Weights of a small GPT-style language model, trained from scratch on English Wikipedia: biases.
MLP neurons of a small language model. Each row is named by its layer, matrix (up: input weights) and neuron, and shows model dimensions 64-159. Each number is 128 + 24 x the weight over its row's rms, rounded and kept within 0 to 255.
After each neuron's rows, "fires on" lists the tokens most often at its 100 highest values on Wikipedia text that the model never trained on.

L7.up396 [107 132 175 128 155 164 100 168 130 126  89 163 151 112 142 129 146 129 113 134  98 107 119 115 153 121 170 168 189 160 135 158 110 100 109 105 126 122 127 132 118 118 155 153 168 185  86 119 154 150  80 121  98 102 125 124 119 103 118  71 142 140 127 126 145 113 131 140 108 172 122 139 143  37 114 146 157 165 137  70 116 124 147 110 150 120 146 138 150 131 118 121 123 127 147 108]
fires on: ".", "le", "A", "re", "s", "e"

L11.up123 [151 144 132 152  81 129 118 117 113 133 102 117 149  94 120  76 122 125 127 128 161  77 148  99 134 141 107 151 137  73 114  79 133 175 152 163 127 108  94 161 132 141 142 145 156 149 107 144 142 110  85 131 122 150 137 167 165 118 174 170 135  98 136 101 157 132 126 141 136 139 144 115 105 102 140 133 100 115 127 154 104 133  86 172 152 143 123 175 138 118 155 136  96 146 136 111]
fires on: "-", " over", " in", " \""

L5.up101 [ 73 129 144 115 139 139 152 104 101 154 131  80 155  90 121  70  98 165 139  82 176 126 110 105 121 124 128 121 125 138 129 148 162 138 133 143  96 161  76 143 125 162 170 126 103 131 121 119 140 106 117 137 122  87 119 140 114 154  90 126 125 108 134 136 115 122 125 146 114 149 137 158 118 179 148 152  91 150 120 137 167 127 161 164 107 153 141 122 116 133 163  72 145 134 173 135]
fires on: "\n", "==", ":", " by"

L8.up459 [145  85 158  99  77 115 101 176 130 134 100 106 119 124  60 136 133 123 174 191 128 145 154 125 114 112 163 141 156 121  97 121 112 127 161 113 182 119 113 137 151  97 114  87  89 161 135 126 154 107 151 163 114  97 137 160 136 143 122 103 156  85 113 125 162 124 119 132 179  59 143 109 108 160 130  99 146 137  75 130 106 110 118 131 128 175 131 143 155 150 122  94 107 127 137 127]
fires on: "==", "===", " ===", "===="

L3.up201 [109 106 146 131 167 135 125 142 140 121 137 134 128 102 117  95 104  86 133 143 103 105 142 108 118 127 138  85 126 159 105 125 181 138 107 153 100 119 157 116  96 122 125 116 120 190 133  81  96 116 107  88 148 146 120 133  82 115 133 121 105 132 147 155 104 122 130 109  81 180 129 151 111 138 174 110 128 124 124 156 113 169 141 135 133  65 134 139 119 137  79 115 140 176  90 140]
fires on: " to", " of", ".", " in", "al"

L3.up675 [107 162 147 110 122 138 119 102 123 134 118 115 134 105 130 130 123 153 164 128  92 116 101 145 120 113 125 182 147 152 100 112 117 130 188 118  94 144  92 156 145 114 141 153 132 149  67 157 121 150 134 102 153 109 129 106  91 168 131 173 116 130 115 135 112 127  98  64 119  79 127 124 157 124  95 130  92 146 102 128 114 148 132 170 120 145 134 111 150 113 121 105  91 141 153 133]
fires on: ".", "0", "x"

L7.up54 [163 148  99 103 142 117 114 113 140 134  85 151 198 107 166 141 118 186 125 131  66 108 140  96 126 138 137 135 114  84 113 184 116 139 154 140 131 105 114 109 106  85 136 163 103 136 109 144 160 136  93 134 119 178 117 116 118 126 129 111 113 112 116 157 133 156 122 152 115 144 113 134 164 115  97 100 119 148 115 109 123 134 114  86 140 100 127  96 167 140 113 125  75 148 125 136]
fires on: " in", " of", "st", "per", "ul", "in"

L4.up546 [159 143 135 133  91 128 137  93 112 183 108 172 111  93 106  81 146 150 146 155 147  78 161  78 145 126 122 116 136  99 141 159 174 126 136 109 134 137  92 139  94 138  88 118 104 176 107  84 168 136 111 127 113 123  78 102 127 113 119 132 116 165 135 135 125 126 113 140 144 140 135 123 148 136 120 143 162 152  94 102 106 135  90 104 146 165 137 124  96 110 128 123 118 149 110 184]
fires on: "d", "ing", "5", "r", " of", "s"

L2.up140 [133  78 119 114  89 143 166 122 128 146 170 100 159 108 156 106 143 106 117 156  94 140 155 138 116 125 123 149 146 142 169 142 122 109 124 123 146 124 151 138 118 134 145 145 155 182  88 125 137 121 145  73 133 105 121 204 112 122 114  92 147 156 138 131 103 125 115 134 131 149  84 115 152 114  94 121  89 122 130 126 136 114 107  91 109 125 127 136 106 134 143 128 136 126  80 130]
fires on: " for"

L11.up223 [106 117 126  72 136 111 117 147 122  99  99 140 118 126 141 100 116 144 119 144 141  78 141 171 136 147 113 130 136 128 116 165 130 124 141 135 114 123  87 132 126 127 132 112  99  87 147 115 103 189 114 104  94 135 129 122 102 135 136 130 141 131 149 144 149 137 131 144  83 123 118 161 140 112 134 161 102 163 158 150 142 101 130 102 107 163 118 124 143 141 123 157 153 152 160 150]
fires on: "1", " pre", "3", "6", "2", "8"

L3.up691 [134 131 148 119 147 116 141 106 127 122 104  86 132 150 115  95 123 103 107 113 113 149  57 177 120 115 132 120 130  99 125  90 149 151 112 118 124 112 172  82 117 141  97 145  89 155 126 145 124 155 103  99 118 126 149 112  92 134 104 146 102 126 151 156 104  99 101 138  80 152 180 117  89 155 134 105 133 120 130 142 110 135 137 128 128 125 137 135 129  96 134 153 130 156 158 150]
fires on: ",", " of", " that", "0", ".", "4"

L2.up564 [164 138  85  96 172 123 142 125 148 132 106 121 148  80  85 135 146 118 146 120 111 118 196 128  76 174 121 133 121 141 141 131 126 140 142 107 164 106 124 105 177 158 157 138 140 172 110 102 134  84 138 114 200 153 126  96 107 134 148 159  59  99 118 123 133 148 165 114 122 123  83 186 148 135 134 135  56 102 145  96 129 163 108 154 124 141 152 118 161 121 121 142 162 116 105 103]
fires on: "s"

L5.up530 [103 102 114  97 112 113 199 141 131 146 141 149 122 139 129 104  72 113 126 145 131 170 140 160 114 149 138 130  79 149 142 109  84 139  99 127 114 119  81 128  71 132 127 160 119 128 128 171 135 134 127  93 100 119 132 152 103 131 114 121 139 106 153 146 104 128 127 117 180 132 102 159 111 113  97 123 133 133 132 147 107 140 103 197 149 120 120  87 141 131 120 164 130 172 115 125]
fires on: ":", "-", " and", "–", " ", "1"

L11.up146 [107 132 131 160 135 148 152  88  96 142 124 135 123 155 122 133 106 120 142 152  86 119 126 138 150 176 119 131 141 116 122 109  77 154 163 103 109 153  76 149 143 112 116 202  48  85 122 146 126 176  91 116 102 111 111 131 125  67 159 136 129 108 164 129 113 108 168 128  93 124  97 141  99  96 162 105 114 149 135 112 132 119 129 110 158 149 109 101 116 169 143 128 104 144 128 146]
fires on: "0", " ", "3", ".", "1", "–"

L2.up601 [154 144 147 167 136 104 106 110 129  97 169  90 108 120 167 121 129 123 107  96 152 125 171 131 129 134 157 120 184 133 148 144 125 100 148 113 114 133 133 133 165 109 116 133 127 206 124 141 134 158 120 120  97 147 123 188 127 157 108 114 143 126  98 127 131 135  83 156 112 151 139 114 139 104 115 103 119 158 141 127 146 118 151  90 103  83 114 113 132 109 126 134 116 129 115 112]
fires on: " of", " for"

L8.up431 [110 164 123 127 166 123 139 110 112 156 107 163 176  98 133 146 160 130 121 130 107  93 114 103 147 134 137 106  96  86 101 126 146 153 105  96 122 120 122 117 126  86 129 132 151 111 111 151 141 154 111 157 128 126 120 118 146 185 148 135 127 144 111 128 161  93 123 180 170 116 124 148 125  69 122 129 103 128 123 138 147 135 103 100 155 143 164 129 118 134 128 122 146 144  99 137]
fires on: " in", " ", " a", " of", " an"

L5.up451 [123 158 150 128 137 126 124 134 123 135 135 147 158 141 142  91 133 103 146 122 126 175 102 146 160 136 100 179 145 130 107  96  88 124 100  82 103 163 158 139 126 139 125 139 107 191  93 143 129 134 136  87 108 117 129  91 176 100 152 140 157 145 114 101 120 117 139  99 123 108 113 162 103 118 125 113  99 148  62 108 134 128 119 156 120 116 101 130 122 132 156 145 110 122 114  86]
fires on: "0", ",", " ", "2", "1"

L4.up746 [129 151 142  77 141 128 150 115 173 111 133 159 140 127 120 102 103 133 141 104 111 109  97 111 133 160 122 167 181  88  93 117 145 136 122 148 143 129 102  87 102 126  96 124 124 134 119 138 153 148 195 137  85 134 141 146 154 110 107 152 137  95 138 138 129 139 123 147  86 118 150 153 130 121 101 163 142 174 139 112  91 120 144 118 129 153 135  86 162 136  95 131 147 124 145 112]
fires on: "s", " of", " |", " ", "ic", ":"

L8.up348 [120 129 169  71 125 105  95 140 162  71 119 174 139  96  86 135 115 104 101 114 157  86 141 119 159 142  90 132 121 206 108 155 156 126 110 127 120 138 138  55 110 125  97 114 117 114 126 162 102 128 164 135 171 120 180 105 125 124 111 113 138 116  78 132 136  80 126 137 128 154 137 112 124 127 118 129  99 137 129 126 110 125  88 135 155 151 144 124 156 114 125 155 112 102 178 119]
fires on: ",", "s", "2", "5", "6"

L4.up764 [147 141 111  78  89 110 126 124 139 142 109 162  89 152 130 126 109 134  71 119 165 117 128 170 159 171 128 169 126  79 115 133 173  90 167 170 125 109 113 109 128  74 102 142 136 104 155 109 106 110 161 187 135 108 132 117 131 106 129 136 113 141 121 138 147 132 133 113 137 140 119 122 144 102 147  83 100 101 117 125 149 144 134 109 125 144 172 131 130 132 123 157 126 119 177 129]
fires on: "ing", "ly", "ed", "e", "s"

L8.up495 [108  83  84 117 107 126 117 140 120 120  94 111 111 150 146 120 128 100 131 150 162 148 114 159 176 102 156 115 126 100 102  97 121  98  85  87  99 138  92 131 125 123 132 161 116 137  84 135 140 143 111 120 112 127 166 139 170 125 112 130 151 105 132 162 129 102 136 116 138 138 146 113 124 119 115 183 110 113 153 145 127 130 135 125 107 115 109 149 100 144 107 179 145 111 106 148]
fires on: "\n", " and", ","

L10.up329 [ 90 115 163 160 143 138 115 164  86 140 167 124 117 204 128 121 102 150 104 153 103 111 145 174 159 102 115 116 127 145  81 147  98 106 131 125  72 145  75 137 145 124 143 119 109  59 106  89 123 111 100 146 117 118 125 129 105 154 174 145 143 119 140 143 113 128 108  95 131 142 103 159 144 131 130 115 138 117 116 154 118 111 138 123 118 120  96 131 129 138 114 162 141 156 183 114]
fires on: " ", "\n", "3", "0", "1", "6"

L7.up34 [122 107 115 110 130 140 122 152 112 146 176 135 141 137 125 132  94 163  96 138 153 122  59 175 147 115 121 134 113 140 109 103  98 119 113  88 124 131 116 144 139 134 112 138 106 135 104  86 169 109 156 105 130 160 119 115 190 179  80 112 129 145  90 156 136 108 133 121 121 116 125 133 134 140 159 142 145 101 108  99 121 100 173 136 148 173 152  84 132 128 167 111 118  93 123  82]
fires on: " the", " to", " and", "9", " a", ","

L5.up302 [112 154 153 107 139 138 111 164  74 128 111 130  93  99 103 121  86 165 120 155 156 165 141 150 159  81 134 147 108 181 123 126 134 136 141 119 113  89 130 138 170 147 122 139 111 154 146 101 144 107 105 118 108 119 135 137 111 152 122 111 124 112 135 135  81 151 134 149  95 183 149 132 122 168 140 124 103 137 135 121 143 169 154 121 118 105 153 122 106 138 118 139  98 160 117 127]
fires on: " to", ",", ".", "/", " of", "–"

L2.up227 [195 141 155 104 125 112 116 101 158 124 120 162  66 127 112 115 116 121 135 110 135  83 172 142 152 117 123 121 155 144 179 148 127 171  97 143 149 172  97 135 136 142 120  98  92 188 117 137 106 111 111 128 133 123  89 102 147 104 124 131  85 109 141 114  86 141 131 126  79 136 152 108 125 130 125 143 114 114 110 139 142 131 115 146 155 158 142 132 107 110 131 111 178  81 140 145]
fires on: "s", "ex", " up", "port", " of"

L11.up533 [125 114 116 101 109 126 158 103 163 133 116 139 131 129 141 148 118 127 112 150  99 147 117 103 107 117 157 131 127 121  92 135 156 109 119 130 135 106 158 138 115 151 113 156 110 110 136 116 154 106 160 141 141 126 166 123 125  98 108 102 108 159 130 153 136 180 144 132 143 169 136 107 143 123 151 107  98  87 106 138 147 147 100 158 177 116 129 117 115  88 121  87 147 111 106 133]
fires on: " in", " among", " |", " from"

L7.up414 [154 139 124 132 130 158 163 145  74 152 117 158 133 120 125 125 123 125 167 139 122 123 159 130 145 169 150 133 112 179 149 150 138 119 132 117 109  87 130 169 143 144 126  63 122 149 157 120 106 113  98 110 189 125  94 128 147 149 132  99 127 129 128 102 147 125 109 155 108 133 152 129 120 121 126 161 155 151 122 122 138  93  98 116 104  89 108 125 128 110 148  98  99 143  77 105]
fires on: " a", " the", ":"

L8.up386 [161 155 146 133 114  94 159 143 135 162 107 164 100 182  86 120  81 126 129  92 177 123 129  69 145 165 127 154 134 105 100 129 132  98 153  95 155 159  85 153 119 124  49  92 104 152 132 115 126  92 130 149 109 161 116 123 133 152 145 143 136 148 145 137 174 127 141  89 130 137 109 160 156 124 151 154 138 142  83 142 119 108 103 162  78 156 176  79 133 118 107 131 115 139 114 155]
fires on: "d", "ed", " of", " such", "e", " first"

L8.up91 [173 118 111  93 163 177 102 179 119 145 127 140 175 107 104 153 132 187 138 116 106 102  87 108 140 141 156 123 147 150 121 147 157 114 112 124 132 147 108 110 137 159 103 137 154 132 109 132 137 100 121  76 118 130 127 114 121 133 158 126 162 110 141 134 135 130 123 122 162 133  82 147 124  88 123  96 128 145 121 134 127 160 127 131 108 110 129  70 136 134  70 107  73 136  89 114]
fires on: " a", ".", "t", " his"

L11.up163 [135 114 100 140 119 122 189 121 125 109 118 139 125 161 137 143  71 107 122 134 149 159 142 150 134 127 157 144 139 108 159 126 112 166 139 123 157 139 127 156 103 110 142 136 125 101 147 176 207 168  93 142 145 100 108 106 138 126 159 111 149 149 135 164 128 103 114 114 136 121  65 124 117 160 139  97 135 134 130 135 127 102 100 134 118 168 133 136  92 136 129 173  90 129  98 130]
fires on: " ", "9"

L2.up82 [172 140 126 190 159 119 142 157 124 134 146 157 172  95 116 107 111 100 118 127 148 123 162  96 144 133  79 168 117 134 140 127 128 138 119 136 149 150 111 115 163 130 167 124  81 169  77 134 177  95 115 158 152 168 157 164 115 128 129 179 136 146 118 140 100 158 133 131 128 130  95 135 114  99 112 138  83 102  90 156 102 144  91 155  97 130 111 160  90 142 117 121 110 111  99 123]
fires on: "s", " units", " Air"

L3.up470 [176 138 146 138 118 134  94 153 112 129 121 115 143 122 129 183 156 127 149 160 138 120 105 124 123  83 119 157 138 103 104 117  96 119 108 157 114 120 126 151 120 161  80 111 112 139 116 155 156 103  92 104 131 140 103 108 152 135 142  80 121 157  96 140 139  84 125 162 103  96 119 179 137 130 155 170 142 152 125 161  98 108 112 102 104 158  92  76 161 122 116 107 184  98 104 164]
fires on: " (", "2", " Qu", "^{", "Qu"

L10.up34 [119 173  94 112 104 130 139 151 135 123 137 126 120 146 105 124 117 200 108 102 155 107 162  93 135 138 142 142 130 115 153 129 132 133 119 110 138 159 136 124 121 141  89  96 115 124 150  68  99 156 105  80 138 140 113  92 116  86 174 141 121 131 115 159 129  94 151 130 111 144 105 132 120 111  90 141 110 121 114  76 167 128  94 153 106  86 121  94 121 137 112  94 168 147 139 145]
fires on: " as", " the", ",", " and", " a", " so"

L5.up386 [148  85  89 127  98 169 125 127 119 131 123 146 147 150 150 143 126 105 143  99 115 108 126 109 115 124 165 133 161 101 116 158 149  92 124  99  98 124 133 167 124  96 115 154  78 120 120 156 169 159 131 192 105 161 126 156 163 134 137 114 127 124 130 116 102 122 110 106 120 164 101 111 144 139 121 156 128 111 166 126 128 141  99 110 178 122 121 153 112 171 112 147 110 144 107 163]
fires on: "V", " and", "G", " any"

L10.up59 [130 131 135  84 128 123 144 101 171 144 136 106 193 107 116 114 144 138 106 126 112 166 127 111 144 137 129 167 110 160 164 140 136 161 108 135 172 159  92  90 108 141 143 135 131 148 103 132 137 150  78 110 143 128 142 115 135 127  78 153 138  96 123 144 114 134  99 121 129  99 141  78 146  98  92 153 113 125 145 135 142 156 113 115 105 132 124 123 149 137 109 147 100 135  89 166]
fires on: " an", "0", "a", "e", "an", " a"

L4.up655 [136 127 109 150 190 123 100 187  92 119 136 122 171 160 108 116 153 150 126 177 112 141 137 105 105 126 110 122 135 116 120 120  61  88 110 119 101 138 127 157 106 157 131  56 166 168 129 109 122 106 100 139 109 103 149 138 137 150 108 107 141 152 142 159 135 168 100 122 118 132 148 148 122 109 118 132 125 133 150 110 139 134 153 133 130 131  84 129 148 145 129 153 116 109 128 162]
fires on: "g", "n", "to", "p", "y", "a"

L8.up118 [150  67 121 130  66 135 101 119  72 176 107 126 132 149 159  97 111 114 172 122 102  77 130 142 151 119 109 158 123 210 129 141 119 152 138 125 115 127 126 140 158  93 118 124 158 171 122 138 116 117 156 122 180 157 122 115 130  73 130 120 155 133 126 106 162  67  89 114 142  99 115  89 142 139 155 156 136 163 104 158 125 113 116 140 152 131 113  92 142 140 129 120 115 105 126 150]
fires on: " |", " as", " a", ";", ":"

L5.up675 [127 176  99 106 143 132 143 117 119 129 119 165 131 137 161 145 133 117 124 150 147 173 100 142 147 145  81 146 143  71 154  91 128 156 107 133 174 136 124 129 112 109 129 145 103 107  58 171 142 122 102 120 118 105 109 110 144 128 121 104 190 158 160 106  90 103 124 126 172 123  98 184 131 135 119 130 115 144  98  95  91  98 120 148 125  95  88 139 116 145 165 139 119 104 140 105]
fires on: "1", " ", "2", "0", ","

L8.up677 [125 113 128  92 153 144 139 127 132 131 138 145 132 125 127  64 129  88 101 133 131 159 153  95 159 104 132 112 141 175 121 119 104 130 135  99  47  73 171 128  96 171 134 109 145 133  76  83 115 172 118 131 134 122 126 127 168 106 132 157  91  89 102 131 162 165 166 112 133 134 158 156  85 121 131 164 134 109 114 143  89 136 112 142 106 109 116 124  92 137 132  93 136 145 119 124]
fires on: "s", ".", ",", " of"

L8.up1 [167 101 134 152 128 112 118 107 111 107 125 121 140  92  97  95 137  90 143 163 129 119 146  74 122 201 127 117 122  97 114  87  98 107 176 123 141 180 135 136 146 158 100 148 136 137 108 119 124  78 131 115 165 106 131 126 154 129 157 123 130 126 139 100 156 153 147 118  87 127 106 123 128 121 159 131 110 112 162  85 150 135 133 142 125 103 150  59 155 130 162 119 119 145 110 119]
fires on: "s", "it", "tal", "ed", "\n", ":"

L11.up139 [127 117 123 144  83 114 121 168 145 136 110 137 129 131 162 101 133 106 123 153 103  99 103 138 138 101 157 150 143 120  97 113 123 123 129  98  86 101 131 109 109 110 116 198 130 101 145 156 134 164 153  99  94 148 145 103 151 122 121 134 140 103 141 159 145 100  82 133 153 194 113 137 177 105 159 134  91 151 101  84 149 127 152 107 146 120 114 143 101 153 109 133 141 176 111 146]
fires on: " in", "\n", " at", " At", "In", " |"

L10.up502 [129 129 131 141 139  88 109  99 123  83 125 154 164  88 172 142 109  96 127 143 115 137 124 124 145 146 130 163 137 111  87 182 184 101 129 143 122 154 137  88 115 137 124 103  82 151 140 149 175 127 104 107 109 124  94 155 113  86 146  95 108 116 135 139 133 104 143 116 132  73 109 116 159 131 126 145 155  83 127 131  92 130  94 159 148 168 127 118 143 134 123 112 117 125 160 125]
fires on: "\n", "|", " ", " won", "eastern"

L2.up286 [100 152 174 140 124  91 106 119 128 149 126 118 145 137  83 164 140 133 160 106 180 162 138  95 150  39 184 128 160 115 121 118 143 112 123 146 181 111 166  71 124 119 146 124 106 179 125 149 157 117 115 127  93  97 140 103 135 150 105 110 144 160 126 130 170 140 150 172 110 107 140 113 117 144 174 128 126 154 109 139 119 113 100 119  95 159 120 153 131 124 104 105 114 132 172 152]
fires on: " of", "ity", " ===", "===", " Website", "ong"

L10.up91 [129 143  83 112 132 127 145 130 111  58 143 125 139  92 136 151 176 163 130 119 109 126 173 149 158  89 148 116 121 108 153 173 110  94 125 103 117 123 152  82 125 132  98 107 126 126 165 113 121 140 104 106 121 108 119 137 129 118 125 152 137 185 129 128 125  99 131  88  96 126  90 104 120 133 119 125 103  89 140 116 112 132 120 141 120  68 121 154 110 140  79 131 111 155 172 113]
fires on: " the", " and", ",", " United"

L2.up280 [146 164 161 127 145 164 173  98 127 152 121 150 119 110 147  92 143 111 143 143 116 119 168 115 119 136 106 100 143 120 131 139 142 144 119 133 100  97 143 133 159 140 139 165 127 167 133 125 156 139 134  99 171 153 100 174 134 123 126 120 109 117 103 133 144 141 179 100  85 135 145 123 110 125  88 124  96 127 199 149 116 116 116 122 112 126 114 122 112 180 112  90 140 101  89 140]
fires on: " for", " of", "w", "W", " on", " at"

L7.up329 [167 168 113 108 143 111 121 112 135 183 112 162 112 128 158 116 105 124 110 142 121 166 130 117 150 129 113 166 108 133 116 153 147 126 173 116 139 110  83 103 112 146 150 118 134 121 109 101 110 115  85 147 149 100 134 143 143 159 136 139 143 170 101 136 103 151 187 142 153 106 105 165 116 124 120 105  97 150 126 104 101 103 139  92 109 103 164 127 121 134 140 136 120 100 175 114]
fires on: "1", "s", "o", "lo", "ly", "pt"

L8.up562 [137 129  71 105 137 119  96 129 109 147 102 119 125 134 130 108 150 100 137 159 149 143 109 132 110 150 127 150 106 134  92  84 160 117 132 119 129 160 142  94 154 143 133 128 114 102 108 167 121 141 110 122 151 138 169  63 151 117 125  87 112 113 148 133 140 132 183  96 109 130 185  75 139 164 104 140 135  92 135 141 116 135 145 120 167 156 149 131  87 124 123 147 152 113 103 167]
fires on: " |", "\n", ".", ":"

L8.up580 [124 169  82 110 101 136 136 101 104 128 117 114 136  87 110 121 106 113 119 133 111  97 153 131 115 100 117 144 154  97 162 106 147 162  99 107 100 176 132 143 124 135  93 128 102 136 143 153 124 168 117 122 128 153 167 112 151 100 147 150 140 118 105 155 124 125  87  61  85 190 157 118 122 147 111 141 140 126 114 106 121 136 108 125 151 100 102 144 116 151 153 138 141 126 117 142]
fires on: ",", " as", " the", "'", " to", " that"

L3.up387 [168  94 160 129 163 131 171 133 108 125  91  99 112  76 113 135 117 129 112 151 103 148 138 159 103 151 174 143 150 153 170 148 125 101  84 121 107  89 139 178  90 141  95 135 144 137 123 150 136 175 122  96 153 131  81 137  82 145 147 100 122 133  90 170 119 120 120 100 159 155  98 128 138 105 131 119 102  58 149 148 146 145 147 165 106 130 111 104 156  99 133 122 128 118  69 111]
fires on: " for", "gar", " For"

L5.up216 [136 113 184 110 119  96 130 149 160 108  99 139 132 126  97 133  94 112 123 121 150 103 141 142 151 143 106 141 127 167 124 147 141 136  89  82 175 170 195  48  99 114 144 107  93 170 119 155  64 183 137 130 125 134 179 155 140 147 127 144 123 121 129 117 136  81 121 117 124 140 116 124 118 116 116 154 108 141 118  94 124 136 106 134 121 157 114 101 157 143 123 135 144 115 149 140]
fires on: ",", " the"

L8.up486 [128  67 104 125 171 136 157 120 171 117 184 167 138 144 109  93 131 141 163 130 107 126 121 116 122 154 163 109 113 110 121  95 130 159 150 101 124 102 117  97 134 153 115 120 133 116 155 176 164 116 147 177 136 128 111 145 139 124 120 147 167 149  99 137 134 140 159 126 107 154 134 109 135 131 149 135 121 148 154 125 107 101 158 133 159 127 106 118 116 141  96  88 147 119 164 121]
fires on: " |", ":", " of", " was", "s"

L11.up718 [ 98 211 129  81 134 156  96 157 124 119 129 117 145 127 158 153 104 136 103 102 123 135 117 155 121 101 113 177 135 139 116 134 135  97 100  98 126 125  82 148 125 147  97 102 159 140 103 153 123 159 108 127 123 119 130 122 132 133 121 151 143  93  70 150 148 138 126 106 146 138 113 145 132 113 111 184 127 145 169 110 139 154 123 107 150 123 115 123 130 145 116 119  91 137 105 130]
fires on: "0", ".", "s", "e", "5"

L3.up614 [ 90 120 127  93 114 150 121  94 151 123 117 172 120 162 144 150 133  90  94 143 111 135 132 101 115 114 128 139 133  85 167 161  89 158 131 124 149 150  66 195 129 140 113 113 132 125 119 152 133 100 147 107 160 118 113  89 136 130  89 148 159  94  99 136 142 140 132 139 128 106 117 174 129 120 116 150 114 101 138 142 124 111 131 108 121 160 135 136 118 173 121 117 114  94 107 176]
fires on: "4", "7", "2", "0", "5"

L11.up388 [164 121 140 107 152 111  91 131 111 128 104 153 183 104 137 122 138 133  90 146 188 132 117 130 168 135  89 171 110 137  99 130 104 149 152 113 121 143 129 119 163 161 154 102 104 181 126 111 156 121 115 118 161 124 140  74 161 148 130 108 152  87 126 137 148 113 155 115 142 133  98 142 119 124 122  89 138 154 112 162 116 126 145 162 112 129 162  82 138 130 124 105 123 103 114 106]
fires on: " ", "A", " a"

L3.up611 [111 101 125  98 116 121 122 130  90 131 124  97 143 130 129 133 138 106 185 129  97 140 167 105 103 122 112 156 118 140 137 109 105  91 128 149 145 118 162 150 134 160 122  86  94 142 148 100 102  91 100 107 173 135 170 142 118 147 140 125 177 151 123 165  87 139 136 133 139 143 139 165 104 116  62 151 126 153 108 142 128 135 117 108 112  68 158 111 138 151 137 104 132 124 138 160]
fires on: ".", "ia", "a", "5", "to"

L7.up696 [ 99  99  74  96 102 125  99 156 136 123 117 105 130 146 159 135 150 116 174 140 155 152 146  76 117 140 139 136 105 149 120 151 133  69  99 106 143 106 111  97  88 120 117 104 152 122 104 109 117 161 148 116  75 124 147 136 158 125 142 127 156 108 131 152  93 101 108 114 164 137 152  94 121 128 106 129 117 158 136  94 131 132  87 119 126 165 129 172 140 240 123 141 140 123 141 124]
fires on: "==", "===", "\n", "====", "H"

L4.up593 [ 88 136 148  82 113  86 151  87 159  89 125 155 146  80 125 128 144 130  89 109 135 151 143 118 118  92 117 117 124 160 114 143 131 104 153 169  99  80 113 134 141 108 157 152 126 128 115 140 142  85 160 149 139  99 173 141 123 168  85 121 104 112 144 151 144 118 144 151 112 151 127 114 146 171 119 104  76 151 139 147 153 129 141 122 128 149 118  96 160 175 132  88 159 148 113 105]
fires on: "=="

L7.up157 [148  83 105 121 132 144 115 109 104 139 109 136 123  70 131 118 124 105 156 159 133 100 151 130 138 167  84 177 131 127 151 119 165 163 131 113  78 154 132  99 102 159 104 111 118 151 149  92 140 166 171 131 104 150 116 126 147 155 143 127 149 139 150 195 162 103 134 141 162  81 105 157 128 137  69 128 124 105 107 144 101 152 146 113  89 145 160 107 182 108 115 135  78  86 130 115]
fires on: " ", " in", " \"", "d"

L11.up7 [ 95  73 117 157  95 164 136 104 154 143 131 117 102 123 117 109 128 104 109  99 151 143 152 151 145 136 180 126 142 126 170 141  91 103 128 138 122 141 130 154 155 138 127 151 124 145 130 172 169 148  92 132 140 166 101 125 122 147 145  80 141  95 151 155  75 117 110 109 103 125 145 177 145 122 138 160 121 134 140 130 140 143 114 122  84 146 102 125 109 105  83 159 106 140  76 123]
fires on: ".", "R", "-", "9", "4"